From a checkpoint of a small transformer trained on Wikipedia: MLP 1024 squared ReLU.
MLP neurons of a small language model. Each row is named by its layer, matrix (up: input weights; down: output weights) and neuron, and shows model dimensions 48-175. Each number is 500 + 50 x the weight over its row's rms, rounded and kept within 0 to 999. Numbers have three digits each.
After each neuron's rows, "fires on" lists the tokens most often at its 100 highest values on Wikipedia text that the model never trained on. A number after a token or word is its count.

L2.up559:510518497466479535490423535465502528474602535444473487545524449517572507480512534477451479416529427516503497442491499493529549400565554528438530428439492480537390521467598575424512460528536533475473464520556541471473542518478451487588481418468518566450459432453514474442514446446389500490448520493490473516404490504424546564529580547464521530456447434516466425517493581453522520566498
L2.down559:423553435507521569472535433570542479410513437496577454475416606427512541520467467470509535469529561487455552496463436445576570446598513487499486529457545436509496536530505530534529510459555580458538470487535464475601451488516436456487435457492523527437500495459460548521465502493426582637412527451496472513393667451454548531469514456530532491519417496499504395489498505429566546486526
fires on: " " 71, "-" 8, " L" 7

L11.up318:493555508491466558503625441406440451505520503479513503469521458468464550485488547380504441547410419484632487463523500457552469546458479552482553519498559601589496538469525479437504498512486426577456509573445507540516482540389542479526445466498561571558381397587560473595558500491444346493536503470552505483487420451527515471560534481482505568463529477453548600490468497514476474491483
L11.down318:496515602502485482393515512545503498479546517618486435591450494478580571472478450497518491471581514348462541416616490517549502539428542495486578473513504464503451507529473467516496553487513409476541431466558553545527464418525495502562445481517558531461580437445599424495592451570466481558423487513503432499418470462506498571550454476510554513554513517509410512485460579463581540476481
fires on: " in" 30, " came" 13, " be" 6, " go" 5, " out" 5

L5.up714:534530467596485513451459547435463381548475522472467509505499440560546509559542448456444552517402578397480461494416398517519501625495512477528503602465559552529556584545498500425471550529499530483489463451469491349505550478458544481505452607487533378527498553388461474395485474587525431506494586406448510509583511445461520536491530465543596571490453532462542579493461529464422470453474
L5.down714:540485526496425440507494459489509513533567565494479455481451530523516532522452548483482542402562405468627534465490480496509564457442543490522500470451549492385579523511497478534564451493512494426498456505507456536486448569513551543516509435558558544487502524540581444552382577412498482553470492479459458441546591478486490491508488484534454461474553450432472545518591507522422461473375
fires on: " to" 31, " where" 16, " as" 9, " in" 7, "." 7, " for" 5

L7.up32:484494494518524515500503509525482483553474505534448501440463420459410572514570416489527511578504507522512489376481552449509507606548513528445455515426498541539524430452461528564534476539602442517417556474513473494527515478515498410420460512366455462583537531515493510413424502511471412423484521547546541491444433508467497604506534504537522481508456594501558475590465510532499521460554
L7.down32:548486502480547571453526599533552480512478488513489444497404601470503540452478509448541495507593522467609481562455510517464468493464560538498532484601448483517542487558403425574502456496488437342455371513477525548450454577488554527533484522460529418474533516545548552525509495482436507514516435535429482515486469504425548456410451518470465507441525582567404414499433468513466561563543
fires on: " –" 19, " (" 14, " between" 11, " of" 10, " to" 8, " is" 7

L8.up496:455538529439544523527574501537520537523509591434542481517546529465516562452591429377495478509524404394548577488519527524503478508460449506603546484489424501472414448446445509593440496510523483497436539602582461527432389480580443499462350431571425572548497479543586518416470465397522602472455499477500521561565439458483528532472512455474518538523415465522559481478522478543457488526417
L8.down496:506462424495494547531437576437510432471553541466525414567450578564432463543393481530501522474545549554552534412537535418451476383595447571492458428571525511521524562504545497467434526586482477490422478449508523611486556498513395512438527587500466412534508549530464554494517520558561539574559414494559479470573548412403463438483432593565511497559470482507488490579455510464440561522463
fires on: "s" 29, "-" 11, " and" 9, " " 5, " elections" 5

L7.up654:505556568555443495432574509525481425489480559550435526471492535465494550586517484518545427567541625577484530534520528461533434475566541529507489527445523424524470456556463443526513521589481445512422470463485485466516506533514541504454455573510595504601510490529480490467502571407509412491599550531533447489503381486489522527506536487554501509529494488542463467594503493510516539496515
L7.down654:471496471487433445515471453537473420462470493536493497442466497553537533576485475528368541578482429445593437441519563492565510503453474529371506532557460511414565467530519434519469490469600549454403524495511581458428547512471457425467466507542520350529550449486504431646556467623397560467614502499543557486539498561490557566490492543499517509551473454493508467414432406433547521459538
fires on: " of" 33, ";" 17, " |" 15, " for" 14, " on" 5, " from" 4

L8.up479:527527550457418488548426565532475566557562528430498575514516590557475543415456602484476433440367489440486555484505501449535598413462442520509428466475590456491477495536608521462459478511462551475539494544556499498530480462498471457594522429530435466520484458484611484480508544457402411544536520505493483447399513501468486465439523526558396467536503502568393473556589492453481514515519
L8.down479:527564515494537520467499427575477521411462445555479464490485487494477405528507425501481494468515541541557517468529534439566510507493519509529513439510571535466530491520553551509495569513549554533344458404455512530437512526555471522539468556426465525481537454457549523503519541471493477521475428508462479432486458444438532512517473499560410536458492485534468609474482530419490429559498
fires on: " a" 36, "-" 17, " A" 5

L11.up657:555459519573493432532503425503476523514431491408425534484432458539449533509479555461470524539494617441432483552500490487581485582534527534472562424553475591395379550460564442507517488539537488571454452490453551531523420569478493414608502557499471564450351416427494482538499473483557415494523532398518490443490478569511444532441545540509452550516536486529463570444555542582583523477508
L11.down657:476597412493562634526530624560555478487492527438492400496589552476490498478516492450565499535592429503518488372507525555440466514552579522431511638413468487504530484538490478495513525394424455458523545563484423423522514513550538591407481480554570517554600504541449414482505546506498556531505495550502486500447473564445513466468534494494539574482476490496477469492471483561443454529516
fires on: " The" 26, " the" 17, "\n" 13, "):" 6, " to" 6, "," 5

L5.up682:566575475454404577510389438473412545525486463502491552491553505504408561474511538492567542505429404524521474471470495631439496543465526457476500523514447544565591541513513539484493574452564555415490560515428587505533426523442495555552576518604468544560555543421490404521496446528465434501570506527474600470462499615577476444499480367476417444408418500494466417599485449523487610534487
L5.down682:489515582529559519527451387492482515531398479536556530434463525450427549536440380541577384493508510432383576445457535565507567476570553471460534584552511518515476516526407491502448511445585602513543562453518446564505500516562566547516497490467478486373530458546386530530518462535591520486467361539567494474515479461459517469473537520473422462470476527493522474561559468564528460481491
fires on: " |" 94

L11.up8:522481433661608494538488500510529508399644536482498531486529410501466538459528440466505456566519522545458529500509461462604530453517464467481514517532443546462514565526486495442380436418551520497572506524422530462445461437501500459501548539450419605565592504494585486487456501479510429588429459517541503445564477458473433531494482537438524536406561552481577490444515482523550586410577
L11.down8:554411512461585532495518550527448588509433532540487459557411505492459455553590483487528509455475539572527495558454464489434467521367552526495550479445434476544540481547522488504592569459566542526492429478414484509480517526504560544480452516480485425564462463493601437465481570474459477434592516392500503571532489572447471435497486465550546624453439545506413542489406492495439438481442
fires on: " \"" 33, "\n" 26

L5.up899:514377582381551457526568624503468454484544466473472574450486555560490542497440522510511502511481476482521520526489473397433484575496563498510593488504473461495536448488491453566503445597473528434515473546491491484416503526492564423531551466459441486546520532436593565518534508503494491467530506518503495487491442541433493506488480485506483353398477437619546477558596568498531488545523
L5.down899:509450442508577537418556552539454561511453422536515482475559615551503532592472595509557552529540516514510452520502445591524433516538523470480490383573464567504487510492542453505492507437557579500521550543456436510514361410477548493499528475398459442505363530503471466466529440461581454494518462548453425494409515540468541514504566561510436519477549425561548525455523504473571526428472
fires on: " –" 22, " |" 15, " -" 14, "—" 9, " —" 6, ":" 4

L8.up764:575517452492425499528514503527551451525471489443403536472486571538503525580505442533546525610511525510484499485521502509477455618481533548476451536479482559652531521533396529501526565463504536426476488524493437403477459617548474599525519490515491464471466510545548464494575465570475514449509488582465584465433482507527545538521623447470420473414492475476449452522440543544527585545553
L8.down764:509583590456519507490492483533524527549431473458472610524417524421469580456525494512520460469494521558554486518437490494563561485596486489462428464460468589497491554606522516507447560454402448412555453457545520518552527430578439508572483492545525553497467639527555578521475504518475491581464517455469365535419459550618457551406492518466401463430501491458407427427477473490324485510536
fires on: " |" 55, "|" 6, "===" 6, "ign" 4

L6.up960:545474559454528408482567524561529464528556419528511459530473525589479463460525462454479511518544534410445477481477428438457612536427410534482535470536401489475432546459596519533504507570439412445478521494503535476424378614488489525479473416415495463471468465454533530524500512594490371518441558565438516421468463518514509503575525458439427517400528454619514645561580537555546470512468
L6.down960:479490519563504510451506523497546460592523415588501509520516434454481489596507530498569558450541547451440438509459527528599509519511522510497333515494589464474552536571523384501561464482480384534494488545543455488507533543476541567529574506459533574510467464492507438474468403562457443527418477436439477523465405480525545503476573482456456425554533464471523501521569443525507554453632
fires on: "\n" 51, "," 35

L7.up4:518553493496432467518508523531431516496521500505548566555555514455556583514494623654547567513455485454439423506472530455472463512505453459467475477518485461548500499464490484515584451510513390443390515504474486482480561509424499493424517477524497570548503514479507494565460484503518422456559538497489527459419522577574489499550528492529451506476445499513504451534427364477563517473469
L7.down4:584574461401517463503471473508482465527478454468547469506406501424512415469408398427530438473484487501463561483563519508428524553527425576556552529502425495565491466528483440534448542513470511525497480436535555569493497497455524565466413597553479442450535483481467460554569437496481536443590490564605501500562466435410572584462504564445452406415400480426527477501445573541526512399508
fires on: " |" 90, ";" 10

L5.up538:521505485532540528559545586531548446560528493490464526557488465440495510504590430470421468493522457422529482470538439507504522459522471492459486422467463509396516555481460501530507493530525433418401528501453554581556512408489466432562557460449423505500473524510522481477502462470517492497471570500384511494412513537531477481546530568405629493529525568433395591409546396530444472379552
L5.down538:484519540465469471538439445475547506441541567471507515535498490516498491591398471476559475527429483550583488490552373438424483423464518444587510651498553500556566479528402509503418514499462480538494523489456505452456463555550526584413448535534515554551478530519555461521370546582460513402453409464531477533463552492492509481459529500516512542557533531534593461487457441569483506429580
fires on: " in" 49, " on" 19, "." 10, " as" 5

L9.up666:575488582485452483546534500424488521543463479399501530430480492547471495400520420493541465583434485610495544572528488534491505584616492507490557506476586545448421540382516503480464530633528424541519461438532423516449563580535535454507488540524506490459428497401455470480490393476510556461536546511457511406577428552497499585506563572487541573502457481402515494482442417459554435524565
L9.down666:497481445517566511514411475500541446453516478493501484488419508535488516536494572445440394537568479495459483447489491513457477399428461518522584511465482438490445550576505498453508423471492606444478456500471479579554483395494482490542488467581543500432513428485490524503558478444538476417466446536560464538519570540462433519505575482540485546590463466547545522455497482618452539422523
fires on: "," 40, "\n" 9, "\"" 9, " |" 8, "\"," 5, " (" 4

L2.up356:580542546409504553525601520493554497551494566552450527544429483521511544534500502514511503436373469499480497490522533502514388485496563494538527421503414512406511421543444498507491521481551496493501499408473449458472516515459573489547521497501508528622456508529405417486488531419460487541651465542566548506453499527495524463413537526455534467453507497598563500518575483529419494459493
L2.down356:494464450528438486449473469500537465484471453440500517460487476484484463486581510511530514549499539468580519523496552598476442402445534459494606466485533448414419496507522450474517612554436530554485474579538458502475519485553433441491430572553497404474507450581436427427543553511539495495449471562446526440497538556488568566505546533507420519592519422470567511537474411459496488427530
fires on: " on" 38, " For" 16, " for" 15, "ing" 12, " among" 5, "for" 4

L12.up914:508468508546503486468480529482423513501530493421503495516627505591565523562488482416408551462484476488473567496510540426544447492514480517496452486458574457400498520534462516477509557450535490451465512439474619502513525527534555506423477444467497433506538540472469519468441625596498498377597505504513503539567516465543483482522586489596531506534412435573520536444502494458547450421418
L12.down914:544454488457440467492546502571488513517441508481501462503440458474499613484516524548534521544543479511512457473379455530439464599583489534422534442534467536544389435443502519446561478577478487523514528476563471488460464447515402452546538497500520461492550428504544510537596513470482471496451483560540475493423588445406558487478492454413492376511510525576487460384339543480532489533505
fires on: " |" 37, "." 19, "-" 16, " collection" 7, " book" 4

L12.up729:626541576520573491532490534519531566520587478489533422386385462472481459433512424501550507566496500558524538407503606492524525483461494494512480492424577522531514463492550484526500484518485520550482514552452442467439496479500500460494547429512468496390507486522458574559577432449571662542484579457572584430481512503536545475501449517512518527438536554544470472509405510496556413489477
L12.down729:517512457545471532498550514549495578515473509477505407524502510450504496505505457502540443533460446558485549486534453474550550569535502508529439428472495520659479501503532482575519460489527533530533531455490533556429481572576519472515459469472599529573426501480515431317591590582505472450459506501482499550536502520563507554474505430462514467421535635374497511485497585434537559521401
fires on: "|" 41, " and" 7, "\n" 7, " |" 6, " to" 5, " District" 4

L7.up915:519494453569469453555451585539522416563529556512529455517500503533552448441575426513469529434504478494470588516531466442549489478566454492637599554586559437500441482424579493546537490610447537469564485524635470438486492502441433508493457476560399504459548482453594479521501569412508485508487530458502479548519431480467468545474506532469460545535514426481497417362498570545529510521417
L7.down915:544490457511529451595534499494401457475445484456539390594453495487587511478527444391521608460408544524411435428452564530488458513556511499551498472536413551587560484465445486510454408443421569428504416514538525512461517428483449520504476543438474551454556413502478498441591459461578452602480572527400527469559524440535572529493499512458566533484486410541529504510499537414483566559443
fires on: " his" 31, "s" 15, "-" 7, " from" 6, " its" 5

L6.up839:449481484543454556486480506572463491444595472503426527526552624451478392468455479518477464559527481439478430451438585486531475505539396498515436420537572486542448400518484479556511487517411419481456508469514533462454494525482483462591490505557556437500533591564486459515560566581444505526541568505512496483559478567509524502488432590517461500503573433523465606529443574461490432459439
L6.down839:500391441565436466485496473522462512532453480446504581474510540537660567555455534478500514494517428619480459472386600469567423492546464503572520467468521473507465505559427500438541488523556469534538498506484548560479479499562454493506397531515444496521564548484541519442569507486573490524531496471517626487514519528561605432487448536490509488527603512601478558518493504421589539432407
fires on: " in" 32, " of" 31, " to" 8, " |" 8, " on" 7, " led" 4

L6.up149:448453573506435489494599550491480595461522447550479518542458495528456488501427517586490481433456394476544611556585509438510535468468492502526522449444542412490538521494558582471404570495536523423549546472516470514507532417551532628452505428495551559598539371418509495528451566510495537513544473494513526486493485387512426492484502505503489527496534511533464547623456598435507504483511
L6.down149:547488537480514506558485506547514543523492470552512523590427461441440523421538484599578564466480529468563536468546520438514455519593527479489518532515606449440552465498476505538515416552494406506477533464479443548501492456499479497521566501528471556433486475500568470490458480494556525543381608471448491410586512448499460501491478429518521508474466503499516563530483339558519454428486
fires on: " |" 55, "s" 9, " of" 7, "t" 5, "me" 4

L5.up561:567573545506489549501524536523553370436518447469506428498547495508479507507576581480489522466604530546544554465597482462487541466493553492539380523583517584496509589505395417486488560497478546542531452544544487511423479523518544464442420531566557507515425476461554434555547469543476497439488446522599515396413479491526488552514573454541476574460464507514499483456509465484576563541556
L5.down561:524437522561531551418453448548557448524481482509582505556540482416534494497510506564542527427513556560559533471511510454417564479543557469513479617480544503571474457557519488468535421495489480505462487527514547559485587423520527512486485457486577498405520456517488533501485498463485442474422484491473493518553489475509582529482534481502624522510484482412497498392504503558452441481579
fires on: "==" 92, " ==" 4, "===" 4

L6.up914:553426511626568447490504451554483412575533506504488554473458426551548444476538457496464408447480496479457548560559508527535542482506541542527475415478503537524448477536512544478524578534464467507447539534502481624547524507521525535554523521559450523535496558538475449555432471509521536460529552469489467525500526450467516530535489503461469452468565572543479631530467474494473482483498
L6.down914:438501506440491538422494573528549572500473426489505444468473537412507448487418478511453482589552458480563540416516447482434481477408503501488554649452550506506469435526450501494544488443459612532469469556547459513451447394426530531474418452557423503426457470504455509591506526516568466516485495422507531468448478587602516476532458507601582387538451506497554484427495446481509507551509
fires on: " before" 21, " after" 16, " until" 11, "," 9, " on" 4, " as" 4

L5.up934:502545390383545460454526510457500487482596436525536481434553458457474477531431570451471444476448457452509542450565449459552496529543392542425517510479525477495575520489435511499597445484510407598446537554517594472486473500485509503411473464460599570510514509477506472551517547519379404475500543482446489504491456442476645491540511444486487524543453449466480587439482524513548542529424
L5.down934:564562542428433443572472513453429532522497478495551468567528500481532504514385534520420427484466393537525486422560473513593531514529422555394547565511508479494540420483443413434593468504509495495529571509451604532502510403552424519535463533542561404413560566571507397505483421627437482451546494522604420465468509513416501493531440533471433521509433508491526488505534414575494494553511
fires on: "---|---|---|---|" 34, " went" 14, " came" 13, " go" 6, " way" 5

L5.up885:477468496405521433512450589545441494537474397496570498457407536578504501488544510562415522473561504550466510517546594484571501556484407534489456517495582426540479518521544431525497471497494515571468556461476477396521526506472459520443423548568553593487495567591531500471534501483503565548488529444510540488457536462540501512622655423597528507473512474539628542493436631527592569438506
L5.down885:489523468487491499530501418541467509530484568485498608491466480513463561457591532463627526482483571522440457450478550488497431551429461503505486613507424502522536461532467586500460497414523538449553581400525439553506469552444384438488533616594451508498499493590508528479387519522437441504476561447611438546490469508531493485553493485536533468498511507607574559480557538529483512429487
fires on: " between" 33, " |" 13, " both" 12, " of" 10, " Both" 6, " either" 6

L2.up556:559597504478479453446448453526469507521530542496538365580451510495465427463423507589436451480413557507500517549495555555500569476507570604533502533409423539539461528530525551553468512407483446502561550489505482455457426511559499524486442486506512487440516491512520492459511502503423564381447535516515592563532532463545508468494605465467452416494429517581502501470470511611438446516507
L2.down556:461536523456522416454457423518537480565457516432517539555478533518496500393424573605452524536447535487521428507572577458487592498440532503583513538473490604448509515453497564545477417393562477576558491510555461449479455469469535486534532491502474524387485556473522455505524480515434545481448552462471500455574531587578491547435541486501545480459557406513459566473533452518522499526519
fires on: "\n" 34, "AR" 8, "LT" 7, " Republic" 6

L5.up862:507442470470414545573550458453611524479495511421543506592579558542480434513448518495477421515429483478484586515509469551549499504519564585461506510507526524501528445479486514512593508387515572548521481487413537469466519518424517426562475456477499464432506499552487517513530527555547558506431573466463501503598451536468454477579567412557465487458482563485393439506586498399525480468477
L5.down862:482493517526549478515566614581459441514464436556574496483481528470519513584539466499506472431355478471444572533533464573533511481426514448489422407480453625563580567561499476483488559462499559416594495587462472438544548451478492453448525540642472526436479507467534528470576531571599456519519507489398507447430478498546519607469464462382463470397525572494536425554377402468497502497469
fires on: " of" 27, " in" 20, "s" 16, " by" 4, "." 4, " and" 4

L9.up441:414478436480606538549540473424565473522520511429466483527627437469512493452540458470519495486383478466489621457517593448477502598536543490380441473492465543524419425514524570542526503463479586539498451548417457471533569579482562519469526472492539554474507506457511466464582463531576529438483527458423595421561494573477457417503536459546500494530560512441499490622501521590546564498551
L9.down441:503548533518509489532562465531465502450562494478452479476457524503472447479507435519465530491454556469488461508512495435467537503477581510464481501459495540492504496426476556568444474560437510596577393438441398545455437469456481550535475470518495526608469426511450609505464582504461425528649478476524485469566500449559438526522528487537533483572523464561459531533481527441566478470498
fires on: " of" 45, " into" 14, " for" 8, "s" 7

L7.up284:405481586586490595495542557454515512522476459420492530518534515515570567496467569489474496517549500466472469415489519534517543517495517443446471499501507455546497572526498463457585432479578501499505537551403498363423595558515540436528441467421493548594532540484440551565468438526454489431443398415426510462493503562501428469540537413510466495520493533502510462414510454504566528516439
L7.down284:463519411500494517492487521451495500539507440486571521488418532506641554447477465430513543468535418371491498446460528523516506511504494504570537509521486381454506499505505452512439561458533507534486550489484487541500506507541504524499471547526532503567549501490573501481498593500535446549499522483493619358488475530448532415511587507553459488596513567421446437477491482499547611456555
fires on: " |" 44, "---|---|---|---|" 22, ";" 18, " 2;" 5, " 1;" 5

L11.up89:548449437480527536479454500446556530567528543526506436494550526524409417440583473494536429575539479528475605462514535480498451450505520414469469465427499431540577425484494506560553500575452480505497452594592505476462522434504545479534529419413550493402429499457554515469485435472563429523478627389551532535486551545496481468550485499482503546477513527522583454443458482460573544516403
L11.down89:518590576459535525481453545502434486554487512444554557481513454444534428353532499435466469535552488513483455427397639475465552541600539512488485481488555502519583462517367565407500553504550545590642546524563492509541417430499517555589516500555528477495440490550503533479457478509477477573511538436531531540473485436516372421461492497532437601505476434498518557508504445456510584468493
fires on: " |" 38, " to" 37, "|" 14, " and" 5

L7.up436:428554506512512556400403514530447477532524490488470618472548556541511434468445524523501449544478574517524509446507631532557543476492430500480474485537571497446502541542526440486437502443507467550493480508480445509483508536471470647482442558471496615550605609618538594445516450459563508542577545537573480545542499505434472533573467492560507560513517492475556505494461514515515458383455
L7.down436:481415587474477475467503539553502540589528413419478417488474444474456440579554441431465470418484490429622434513462551463491500523512441513507504522516570449434382461500545471442485468451432572542480442535533527573561552606537533502532515447593593440539447574497564501434378501550432540499518432469513565543547542408545533473464489521513414444573549479512550556554462494455554480372474
fires on: " of" 68, ":" 14

L6.up367:398479407575498460435522498559475489505593462436465497572448461530523522563522458464468515495470431431435580571508404489520535489616460520506504554521541542527450527507482601529444488546531478460535504547477502411494397476456442478511566463500458515546497610560532486444514467493557391537444429383426468574558489533523539537543471511407436494462553500514541596436546475543483544462507
L6.down367:418488438525452493485473470534396566543534463472541559479522467490547498579532561520480519498521521442535593528519531483562589415523473471632487493453439432537540464452478543428536482430501577521549552542454574489461472540471501419482472551460516516550528497493580538475460504531535387528564481520518585413570541551438473454503471544415451548532536504491569502435635459468524496547509
fires on: "\n" 99

L11.up130:529509551564460523515489566442411540523560495407486515560474556550414515443502504488475466556526526522455498462497507501519459507522498469519577480506537392500472526478591490489476563447397420504540445515423583504408509544562448549413442481393466519577561525454507562549585512449443528467578538516554507493490495423492429515486517512454525538484509496495429468556470500468568521460469
L11.down130:502513547508477478489517486610516584546498561582445475498522455525579540545558502521431558396485451443514509510436445494412558578483509566402409577482477558529562480451433505539544494499498501600547491484567513569478540471365479484551518508552557507515472469548399438461459427507547538511490604518476442450462505527449503519475459446569491497592460482529545585523517494392522525411614
fires on: " the" 75, "s" 7, " |" 4

L6.up936:526525588481537542490564518481484522517534528534387522526482476528510569463542502568568521467450337456533511462578518362532526553421485398525482401539509410484449469484480443527533471575488477394562532543429507573529419484471522548481534462540523490559461463548509577504375531438497393464527548495476569467475508564393501548521482499576510514472495505486480420597539452451608545431528
L6.down936:474533441544509555534521511448514467548498548482563524526522478464366365541501463564503520492551564507333525507527505507466526378593481474461455416451448464521405482541539473469467576444461485570537449521481470460517522477551471645415530541533529494557517495487466496573532487551484535561454453442527509571506583531523577542503509488394516482439458542447531433496497558570531477468517
fires on: ":" 54, "\n" 23, " |" 17

L5.up491:525482513469524489524417563482424448497556498389443446390495496577489552429519510507425483541425521479514528401532385499415536649477540539559535604451597499579513523535496503478504579558555460480611423446523511455483493469538484469536558518508512486585551566523439417509486409414566436459502457523416501551533546497497554483507459607498520438505535453434524479528535476405413493446611
L5.down491:566497633547396490436516470456566513464515405498518547453514438526471451464540541484552470488551446520525526555521544434509465459524518509509493568548532422456628477535482524484527491482460498490407497550564573528521539459529522523506440530546473437388506471499498552505456536499453442450534469450551477438517517472595451549487535451517486416520466503548560506402458494477585433499494
fires on: "." 79, ")." 5

L11.up985:583550529457409493546475516561552586535560429485457382504568513497420559581540500488563466600494460611508587514589525485480448474528481485532474486385512511582559427481511475525550522531487505550505518531553491521521415621641471422513426455443529519509436484485508504394605544496558448575511479570482512497515593535519431420471497509474565497535493430479603506493541552420527617526555
L11.down985:485514560514433424448510443436493485519535521538517578546546577566406461494450480442424520439516475518636515515487454461470422553441468546465556468515421615452496555448549538510529497525554552524520415527471503474515528431439486563498481504572504418456485433451473459450470551380571568440482483565635472522555379433505506544502556505488490535550488456542502491581539561422552452447483
fires on: "|" 44, " |" 40, " 4" 5

L5.up677:445454449460633556399451546561423437550477411484421655460513496604497507409440533428556468534424488478558427488521548397484517492450521518498536517446469527441498516556492593529511392635487476486574570467563527488511532474456511519485535481465424465530465584470528448474516472533470458466497587476465494441456505413443526619415529515443536499436501500510493506620528464526498486424568
L5.down677:630391443530539534501495482530541491454503421455444567378495505499481590493536508529480408590575454515496479543508419533375510492589520456661546534574521496517515514486546488442540533409431430457458514541495498517495558511523488518505541466492452579459468488470532543462501503479458444509507545494509524475415520462510516480517508545549632602470500531420519495477514428426453542538545
fires on: " (" 47, " –" 16, "—" 14, " -" 6, " —" 5

L6.up597:541502469454466490494493426530474361541518528519396465462495352434501465444496456503497522681509474482522534486474518565551586552440510568485474439448522541464525565516436428514557541552529509436504570407473523527417473452477515478519506542489600409544432489413587460441476450507583503422403593439502555404437455437509461522401590489456537500479512509480489546537567488540520595459535
L6.down597:559502417539505512481455521491536576449507551440489525475485492502471473450503535562506447384611445492472473453544493483434456506608510431553555493493422503600491440502473488592462442536465530543517432527501494463421484442423429555466507415546512559446556672536502514544566556539430660486519464484494529517503516632591582503527458522493514434485572499515521499573439490486465386505467
fires on: " of" 33, " the" 28, " in" 10, " to" 5

L11.up415:522483548546578499419424557513486562374518527540496571493591511556537569457521487502472425446487449519453534568505442414440542492538492485471558479383589577432446551478554507516456448436406465451425548450516506452549481541549486509465554452411570566463465525527477496450503546487521594410554468528567417549512500350465546437513467459542522517475435511568615483470530512515537565415505
L11.down415:513440451504487513488502556461510513473514404413542504414466501516448520481523529492500517496541458454469524537451500561498386605541457575440521535492467498547488492477432471444531585510554464546477519439525529504461507477544413479538498511467502428414541496464456509496425502567486443581621498552499525504525510542542513507447533458556584380474456493545589495453348417513523481520437
fires on: "." 53, "\n" 27, "-" 7, " \"" 6

L9.up688:489461501481565574510448490509592523492570571476458495517475523592564472448533370449512464511412522502542585494529467520519402525516494479522401584520544442552556497521440572469521501483560509483550439498609483447555545532433498507484560449469656467558470487420577447483509491488522448504489478497545469504468609595539510474457463464505558478482460606485539545494560463527480586514504
L9.down688:538448487561553525525500568509491551443578485493525500458494420464561437429522487573519441564506622485505458482558502528476549549442486444429482533606429431484507465446510531410489543545515530490450515458475527512544578435554536551542548559419459580459487529591615539481418441503560485602451481432553478456512432438471481436497419429560493457532496531449533521397494537453405429598528
fires on: " and" 36, " in" 9, " of" 9, " for" 8, " to" 7

L11.up31:522561452494454447515410541436524573481555563483524481499464508485561435452533486395479436494528580565571462555431594457417557448561397516489513502468541547462423577508524506545513492488409473545472499459480512499488571469516449498429457451428548474465531562496455539543515459506574536476588535501513468465461490482502456485525434500498523520466477575558540526500446533446513561486522
L11.down31:505479461522504482587533513496385479505480473441525458463437462505565568430551446460493519590497452518512476549409449565477389545441658482485487419554519406585538499539445511440502508499544517439509474409469484535479436545372540459451414561509566538487488557427523464548539575477437468470487524553482442494537550504491486522492487498499548488523419472527499473513424538515464505518462
fires on: " \"" 22, "." 21, "," 9, ")" 5, "\"" 5

L6.up545:494436490569536485530462531551486505482493471491508485503555503448480526517569469458528499463556494458559530461460510501488456509413497440447575479549486430550521513513427484507541489481542431499463480527502516478511652509461367466404595482498496535501525509504500414510608492540549514492529451487500513420389419599648445439484538480594514556562505484576488597560529436568527433473475
L6.down545:510464472477495475412452521466493463493453490437666524504533501520544468468556414461551448539543555461541534377551459420548484510559515517469524522510504489509495431527538541476504485570479525520534619461583493538496577449542475432528524528586443455493491495529519470548534512510453519578493498440545454490563512499507526544465471509570490541527492530352581492493493545443598508511524
fires on: "," 62, " |" 16, "." 15, ";" 4

L5.up612:553540548515468448449455522549423493523509513518411518465438569552452460470538605432398470506451482506518498543478578504549481513511466558476441489443505451514428473551598444473544454467460487529450428521425520596501524431486464516457511379597447525527477487499499540513590537488450522534432543530549434496506512624490475520521554477614468522478514461507464622479395511461446446567615
L5.down612:563503464554537472444573519526512515519507490556407458553466495477432456589499594489535487519461430561564570506551578562532503490455554515495465453495408450405496523468542494518526553586514549511503525420567539574553527398460518482495488439463452412418476502540465546474460521443450540519542527496525436553506466585502378476434472510523443550477562415424464536498428555467451478535548
fires on: "-" 20, " pre" 9, " considered" 9, "s" 8, " stand" 8, " Pre" 7

L12.up440:456484519519583420510501458512476477615387533545532483495522491568483528516471506451430455599541538562461553520482548474487542549511489504547508528503466541473483547507549619484512536445395511498467446403420529569533543591590492423547491520430478549471459525428476499425477479626507448557508568498460562534539434414505472498456476535438433555498588532572591500414494455603535569559468
L12.down440:517569533451494540459548472370567578435496447421505506461464523483516515492499454514432484520472441529505444538435530527509466578508489536503439542578488472535506481526531548574449480553471490532505503427516526493490522557534492589506506545540497479559482517549494521510473473496534454409414443588446440513460541475465468477520452539456527487514480613392587480542500508480530421608597
fires on: " the" 17, "." 16, " The" 9, " white" 5, "idium" 5, " yellow" 4